python train.py --init_std_qkv=0.0151 --init_std_down=0.0151 --lr_head=0.00658 --decay_fraction=0.311 --final_lr_fraction=0.0 --batch_tokens=65536 --doc_mask=true
MLP neurons of a small language model. Each row is named by its layer, matrix (up: input weights; down: output weights) and neuron, and shows model dimensions 0-95. Each number is 128 + 32 x the weight over its row's rms, rounded and kept within 0 to 255.
After each neuron's rows, "fires after" lists the tokens most often just before its 100 highest values on Wikipedia text that the model never trained on; "fires before" lists the tokens most often just after its 100 highest values on Wikipedia text that the model never trained on. A number after a token or word is its count.

L12.up147 [ 67 196  89 141  41 136  93 151 137 123 187 132 100 122 206  90 123  86 112 139  86 134 137 166 148 167 100 177 146 160 136 121  58 186 143 147 146 171 140 111 157 142  56  63 108 161 137 143 104 167 113 133  95 138 118 143 176 146 139 101 112  47 108 117 117 109  61 124 143 143 172 140 126 143 174 109 116  71 109 119 138 106 105 108 110 131  88 132 166 107 133  94 181 148  85 112]
L12.down147 [175 192 134 181 152 110 136  95 137 146 147  89 158 113  67 182 109 117 145 111 148 113 103 101 130 159  88 140 115 163 119 102 118 196  85 112 155  96 121 117 111 109  99 100 137  55 125  92 117 128 146  80 106 188 100  70 162 134 114 135 154 163 101 105 122  96 198 120 203 126 111 107 179 201  88  91 174  75 145  77 122 157 145 149 151 159 162 118 126 122  65 111 101 125 117 159]
fires after: " |" 38, " p" 7, "1" 7, "3" 5
fires before: "0" 34, "1" 9, "2" 8

L12.up1298 [170 117 164 149 175 100 148 112 100 138 150 146 183  86 119 106 120 163 167  97 157 148 166 185 173 183 101  56 101 163  46 133 138 170 134 147 140  92  98 104 156 113  88 111 107 136 137 131 121 150 109  98 171 109  76 143 123 171 106  73  77  83 107 125 144 114  93 103 143 114 116  71 125 159 134 150 115 131 138 114 178 182  85 122  88 127  86  78 111  92 134 128 124 142  97 156]
L12.down1298 [147 173  94 135  95 121 104 157 124  98 141 142 126  79 236 150 151 127 178  83 175  57 167  67 120 104  89 159 125 107 137 129 143 127 144 138  49 145 105 127 159 148 214 119 152 156 171 120 159 150  53 136 162 120 142  68 104 160 114  94 139 137  96 114 130 103 160 140 153 187 191 100 185  93 108 145 116 114  56  61 129 112 123 111 128 107 124 132 146 162 117 196 100 103 154 101]
fires after: " |" 44, "\n" 9, "," 4
fires before: "1" 35, " " 15, "0" 11, "4" 6, "2" 4, "3" 4

L5.up1040 [156  77  90 165 142 103 159  72 154 154  68 161 168 136 150 119 186 178 130 147 148  44  77 131  58 125 171  99 139  78 152 149 111 136 177 138 136  89 130 145 149 134 152 180  95 163 117  79 168 125 126 150 131 112 165 172 168 122 115 102  94 126 119 179 120 179 153 154 164 107  85 135 124 133 137  93 190 121 118 106 123 120  50 129  76 121  87 119  36 158 101 144 135 120 115 117]
L5.down1040 [ 94 160 109 134 163 151 145  69 164 164 174 177 164 139  86 182 140 199 123 124 157  84 138 116 118 102 131 113  76  65  78 180 112 164 119  89 127 135 121 181 154 145 128 143  80 157 150  84 138 107 153 116 133 149  74 127 133  62 143 192 154  96 140 135 168 124  85 112  71 100 113 182 187  77 154 128 123  96  70 155 172 100 138 124  91 164 124 104 105 166 172 129 105 110 134 141]
fires after: " |" 29, "0" 12, "%" 9, "2" 7, ";" 7, "4" 7
fires before: " " 41, "\n" 8, " +" 5, " −" 4, "0" 4

L5.up346 [113  63 153 139 138 117 158 100 140 153 106 104 114  54 174 134 139 160 117 112 149  97 113 102 178  90 160 157 117 176 158 119 144 125 148 135 109 141 119  97  96  92 115  75  85 152 144 119 194 158 147 135 147 139 123 108 178 118 119 152 117 140 165 117 104 125 108  33 137 127 140 105 135 158 112 129 144 156 126 164  46 164 141  96 146 132 163 115 100 183  93  99 131 162 100 161]
L5.down346 [140  83  88 109 127  97 162 113 166 119 123 116 158 139 169 108 142 164 163  87 124 137 114 154 173 111 138 103 141 178 168 100  98  81 118 156 131  79  67 123 114 181 146  90 168 104 162  99 106  90 107 104 190 140 149 151 208 141  91 136 142 199 163 167 122  94 101  97 130 153 139 143 103 159 144 163 140 158 129 149 120 124 107 154 168 125 140  74 154 143 141  97 105 103  90 117]
fires after: "old" 21, "otes" 18, "ing" 15, "urn" 7, " v" 4
fires before: " " 53, " |" 13, "," 4

L12.up1645 [122 125 147 122 113  79 175 181 116 102 124 192  97 117 129 166 123 169 163 171 135 172 136 133 117 134  88 157 115 109 107 116 188 154 159 136 113 149 132 140 214 123 199 107 101 183 134 166  96 143 201 133 151  89  87 124 118 109 124 156  86 153 145 120 173  78  97 145 143 174 116 106 107 164 161 116 107 115  77 109 146  94  97 146  93  94 109  98 186 156  76 127  61 186 162 117]
L12.down1645 [148 148 139 166 156 192  74 138 143 135 123 128  79 141 138 156 157 112 165 101 102 104  99 194 125 128 157 107 150 116  98 116 139 110 101 113 118 162 126 159 115 146 111 139  87 141 135  91 129 138 110 176 135 122 183 112 131 182 134 122  82 108 194 152 127 107 121 131 181 141 104 105  71  89 194 152 145  74 113 129 122 124 134 100 117 118 201 182 109 170 139 108 124 141 108 115]
fires after: "1" 59, "v" 7, "," 6, "ul" 5
fires before: "9" 14, "5" 11, "4" 10, "8" 10, "ab" 8, "0" 6

L5.up1991 [ 99 103 188 116 133 174 103 188 162 154  89 175 124 122 128 155 116 136 152 134 111 134  68  94 102 100 145 112 164 148 119 100 115  91 148 132 166 142 144  94 117 144  89 116 107 149 163  85 153 155 145 156 120 124 153  83  73 164 133  93  91 146 126 117 129 111 119  87 186 159  81  93  86 176 113 177  98 164 139  85 109 122 126 100 157 151 137 103 146 125 112 104 148 131  80 134]
L5.down1991 [162 143  42  74 119 116 103  82 118 170  75 145 163 161 132 109  97 192 118  85  92 111 138 130 139 119 116 159 127 106  96 144 123 143  84 124 134 146 162 118 143 142 107 148 142 109 130 122 195  94  91  85 110 133 138 123 136 145 150 136 108  67 129 106 139 135 167  84 144 172 109 175 126 167 149 153 106 167 146 140 103  65 114 207 138 140 161 140 170 118 114 142 134 101  78 127]
fires after: " " 45, " by" 15, " post" 9, " re" 8, " at" 4, " Re" 4
fires before: " " 27, " Sw" 14, "e" 9, "n" 6, " C" 4

L5.up361 [ 95 161 138  89 179 143 137 131  65  63 113 166 165 173 117  90 148 141  68 166 160 153 186  76 156 136 116 143 165 118 140 143 146 134 113 180  91 113 147 132 152 114 132 130 151 176 133   0 146 137  89 140 158 103 147  93 151 124 118 127 111 123 102  93 157 130 133 136 153 139 145 109 144 112 127 150 129 110 158 122 101 159 154 177 131  70  99 133  87  59 145 143 128  81 144  92]
L5.down361 [176  80 126 125 113 154 176 106 110 156  97 133  85  99 142 168  54 130 173 139 195 127 123 133 125  92 149 117 107 121 179 108 131 150 111 124 143 106 108 159 134 114 137 129 116 134 102 174  81 117 122  71 139 144 120 112 167 201 150 206  65 116 150 120 167 147  97 132 138  73 152 147  67 162 131  88 149 150  98 139 134 111 100  84 133  92  99  69 152 127  87 108 122 189 115 191]
fires after: " " 81, "ed" 6
fires before: " " 71, " Sw" 8

L12.up1580 [162 115  52 117  89  89  94 128 173 132 102 153 124  69 138 145 154  97 156 158 157 133 182 131 115 162  92  67 105 127 152 130  59 108  96 174 187 172  41 101  89  97 133 129 152 165 142 106 130 120 113 133 123  82 133 116 133 100 111  80  88 120 105 103 136 104 144 144 123 151 168  81  88 113  64 135 147 164 119  87 121 120 178 121 156 147 140  97 114 148 107 117 169 142 148 139]
L12.down1580 [145 110 172 118 140 120 146  57 136 150 157 116 130 122 123 149 134 132 105  94 149 128 160 108 150 142 142 150 186 158 140 106 107 186 105 123  74 124 127  97 155 148 139  66 121  86 110 110 150  72  63 147  76 138 138 176  64 146  52  89 131  97 159 165 110 116  85 151 148 115 149 122 157 159 158 108 145 153 185 154 155 148  92 126  65  85 118 126 112 108 175 111  75  93 147 159]
fires after: "1" 74, "2" 4, "," 4
fires before: "1" 14, "5" 11, "0" 11, "3" 10, "9" 9, "6" 8

L5.up80 [120  86 171 111  98 127 106 118 124 122 104 130 133 165 194 160 177 136 141 170 110  76  96 147 106 158 135  65  85 108 104 144 169  97 131  42 161  82 100 151 125 130 134 104 150 146  94 135 125 105 131 128  95  99 105  67 110 164 165 131 175 139 190 152 131 141 153 120 141 106 133 109 203 141  78  78 110  99 179  93 105 144 132 180 128 109 143 118 148 183 141 164 161 164 164 147]
L5.down80 [152 146 166 135 113 188 108 130 101 206 188 125  88 112 147 159 159  82 105 147 110  98  50  99 157  68 128  99 155  89 200 160 136 138 125 139 104 165 135  87  97 147 172 190 149  96  70 159 120 150 115 114 108 103 130  93 112 116 150 115  87 156 108 122 151 103 119 151  78 176 158  81 110 116 110 149 172  99  91 146 160 163  88  51 115 118  91 131 132 118  72  87 101 136 142 134]
fires after: "0" 22, " |" 21, ";" 9, " " 7
fires before: " " 41, "0" 12, "\n" 12, "3" 4

L5.up1311 [114 149 148 109 118  91  93 148 181 109 109  79 102  83 176 119 142 112 184  93 145 189  53 100 124  90  64 153  84 142 166 149  87 122 127 191 114 145 106 189 144 122 129 173  73 156 119 116 119 121 114 187 142 158  96 131  96 121 141 144 133  84  94 100 122 102 159 163 159 111 108  84 154 178 151 188 127  79 156 126  78 165 146 132 194  99  57 109  99 125 123 104 135  86 114  53]
L5.down1311 [ 81 147 117 131 120 116 130 148 111 150 156 182 101 148 160 117 120 106 112 135 124 171  80 140 134 202 154 171 136  91 141  88 112 110 148  95 155 133 159 136 157 105 168 134 128 130 157 131 166  38  91 170  76 120  48  82 160 148 103 132 216  77 124  92 129 149 118  77 153 138 141 185 120 163  87 155 165  92 122  98 164 141 134  69 145 205  96 114 116 135 139 114 114 109 103 132]
fires after: " " 62, " |" 8, "ack" 4, "\n" 4, ":" 4
fires before: " " 47, "\n" 7, " |" 6, "|" 4

L12.up304 [ 83 141 161  69 146 180 136 127  87 168  66  77 133 136 171 131 129 130  99 133 131 120 117 134 101 174  99 130 161  84 149 157 114 140  84  60 131  95  90 114 131 135 117 129 131 114  79 198 194  67 110  99  94  95 142 171 107 152 135 151 109 117 119 118 102 163 105 133  51 143  62 142 108 161 109 104 158 146 169 124 165 144 182 124 155 145  81 122  81 142 111 113 151 131 122 126]
L12.down304 [ 95  99 167  75 106 190 174 138 180 134  97 162 160 125 123 163 135 198 153 172 168 131 162 134 158 146 148 117 150 144 170 123 163 130 125 146  61 145 142 169 158  89  78  93 180 151 136  97 144  90 178 191  56 136 117  91 130 161 173  75 173 143 132 112 114 119 116 128 162  76 197 123 109 104 164 186 147 133  84 133 172 102  94  78 197 107 142 102 130 116 114 134 215 154  92 103]
fires after: " " 29, "–" 14, "2" 7, "1" 5
fires before: " |" 36, ";" 26, " " 6, " Democrat" 5, "–" 5

L12.up811 [153 145 149  92 120  77 144 118 139 138  99  83  89 125 186 158 146 149 127 171 138 130 144 128 180 128 139 114 145 143 103 119  72  86 157 105 133 122 160 115 121 161 136 133 144 155 111 147 121 173 164 128 191 143 164 106 162 135  87 107 128 131 146  80 108 163 103 179 129 162 128  95  89  97 133  98 152 128 127 167 144 131  50 169 129 119 175  60 133 131 126  80  88 189 165 143]
L12.down811 [201  80 182 117  97 112 108 157 110 108 109 150 135  75  95 186  86 155 150 151 133 158 135 171 139 135 142 114  72 144  84 118 114 115 207 100 132 100 117  73  57 142 126 117 165 162 156 149 108 131 142 177 134 125 151 128 155 100 125 137 167 124 122 120 152 131 117 171 167 103  82 134  98 157 101  95 133  53 176  88 124 101  89 192 174 118 132 142 177  86 143 154 153 154 135 159]
fires after: " " 79, "ell" 5
fires before: "," 99

L12.up976 [116  96  49  79 142 128 141 127 187  85  95  99 124 102 159 147 138 143  92  95 146 146 143 116  67  89 132 187 198 122 140  92  96 129  91 125 120 157 154 116  74 135 149  55  73 147 106 116  89  94 159 130 139 163 148 128 120 176 101 134 131 109 137  87 237  65 151 143 144 131 218 113 179 134 151 136  82 104 129 131 138 160 137 125  83 119  95  82 104 104 107 145 121  78 102 150]
L12.down976 [143 152 130 176 147  58 109 134 127  92 119 108 118 124  74 148 140  98 139 133 144 112 164 116 133 123 164 126  99 129 108  95  99  94  26  96 123 104 150 154 170 112 173  68  92 163 135 136 146 135 170 187  88  99 116 183 122 130  94 124 146 141 218 112 149  86 101 119  90 143 139 120  57 100  85 176 134 123  83 124 220 129 138 125 132 137 104 143 126 208 104 140 141 141 107  87]
fires after: "1" 68
fires before: "8" 14, "2" 12, "9" 11, "5" 9, "3" 9, "6" 8

L12.up441 [135 162 115 109 102 189 126 165 153 176 134 162 114 131 120  73 129 149 169 120 176 208 205 148 107 111 123 103 139  98 122 200 118 111 110 176 139 119 131 109  79 125  84 158  98 117 113 178 161 136 138 113 113 148 133 145 138 167 121 140 202  73 170 130 115 127  98 163  77 114  88 173 235 124  67 130 117 154  55 105  86  75 118  71  96 181 135 119 122 115 140 139  62 101 130 113]
L12.down441 [132 118 112 176 161 130 103  89 140 119 107 137 122 100 122 112 103  88 213  67 104 103 155 184 102 148 142 160 115 102 118 188 122  99  78 130 158 147 147 128 143 118 128 123  97 159 122 166  73  92 115 122 138 113 126  99 109 130 128 152 116 107 156 123  86 154  60  94 152 129 131 100  98  77 148  96  82 194 149 177 188  80 142  84  83  91 107 108 162  97 166 161  98 114 183 159]
fires after: " " 55, " V" 8, "\n" 8, ":" 8, "+" 4
fires before: "." 100

L12.up191 [ 63 137 186  70  99 103 191  81 155 124  91 135  95 125  87 136  97 105 171 190 154 139 101 128 200 173 139 171 116 131 138 155  83 125 114  89 122  84 121 133 114 118  90 111 141 169 119 129  91 153  85 146  69 128 101 168 115 134 126 110  85  91 187 192 157 178 145 138 122 121  93 143 158 140 118  83 156 164  63 102 156 105 159 143 167  78 139 146 113  69 183 136 175 154 125 185]
L12.down191 [139 151 120 153 130 142  73 110 165  67 108 164 126 117 108  82 132 146  82 148 226 116 173 120 104 148 105  67 116 125 109 159 228  95 174 103 162  91 112 143 162 130 126 133 146  64 125 123 128 165 140 159 118 116 131 103 150 188 116  89 129  80  93  92  79 196 129 113 176 152 144 150 127 138 162 149 120  92 158 110  90 167 137 148 110  96 135 100  96 113  98  88 107 101 121 147]
fires after: " |" 84, "|---|" 5
fires before: "|" 92

L12.up1431 [ 99 128 150 149 148 101 116  84 193 116 123 130 123 109 218 150 138 136 162 123  95 110 163 100 130 113  76 163 165 137 154  99 142 165 124  66 148 152 145 114 158 139 160  36 160 131 174 119 124 123 146 146  95 160  47 120 129  80 129 100 102  92 137 106 116 105 129 130  66  93 166 131 112 143  94 172 108 104  94  93 153 145 137 141 125 148 159  98 148 104 109 177 148 136 129 119]
L12.down1431 [151 126 127 178 133 158 126 100 153 144 135 158 170 129 135 127 140 137  85 156  94 129 102 126  87 124 166  72 139 116 119 110  97 130 149 107 146 120 117 108  20 115 126  82 133 138 193 186 175 164  80 134 109 177 182 140 181 126 121 159 120 209  78 140  96 163 108 109 132 151 148  69 104  96  86 127  74  77 139  91 139 100 107  77 167 179  97 115 141 146 157 142 163  76  58  91]
fires after: " " 31, "le" 8, "orm" 6, "2" 5, " state" 4
fires before: ":" 56, "\"" 5

L12.up132 [134 155 170 173  93  73 126 146 114  69 170 147 194  87 145  40 128 148 174 132  70 134 115 133 142 165 110 145 172 118 155 105 113 109 191 174 134 141  80 102 150 104 144 122  85 118 155 151 146  99  91 133 139 114 199 161  78 134 161  93 156  91 123 127 171 124 138 132 158 133 162 105 139 140 119 154  99 102 151  76 155 134 151 137 135 145 182 153 157 102 140 108 180 140  81 145]
L12.down132 [116 107 130 128 119 143  95 112 147 200 114 108 125 121 151 104 158 110 123 131 156 117 160  87 137  50 168 123 150  80 113 120 117 141  73 160  79 159  75 144 132  81 164 175 195 135  92 146 185 101 160 120 134 164 133 108 189 127 105 163 171  91 164 123 120  84  96 134 171 146  95 125  88 152 141 135 109 123 127 159 135 151 138 174 136 107 149  81 132 140 129 160  67 104 107 129]
fires after: " " 73, " the" 4
fires before: ":" 47, "–" 11, "9" 4

L5.up1704 [153 129 113 124  98  83 141 200 160 127 161 168 122 135 124 113 141 151 135 137 155 129 139  96 150 128 119 123 148 136 135 179 128 107 139 139 109 143 116 113 107 105 134 101  94 109 113 169 131 132 126 122 199 156 101 166  99  70 128 100 112 141 115 121  96 145 142 162 142  97  95  94 131 147 199 157 101 164 135 146 104  72 138 116 105 169  73 144 198 137  88 177  63 115 150 110]
L5.down1704 [107 148  79 122 128 120 156 127 171 136 164  68 136 175 144 111 144 128  91 119 170  86 106 145 111  93 219 138 180 118 168 182 148 132 142 114 126 118 136  88 108 151 137  89  80 125 146  99 134 194 182 138  96 120  84 111 129 102 125 144 207 122 154 159  81 163  91 114 164  91 150 136 105 197  85 169 127 140  84 117 116 128 119 198 122 119 147 110 151 146  75 132 159 175 135 121]
fires after: "." 21, "8" 12, "6" 8, "9" 7, "7" 7
fires before: " |" 22, "%" 16, ")" 8, " (" 6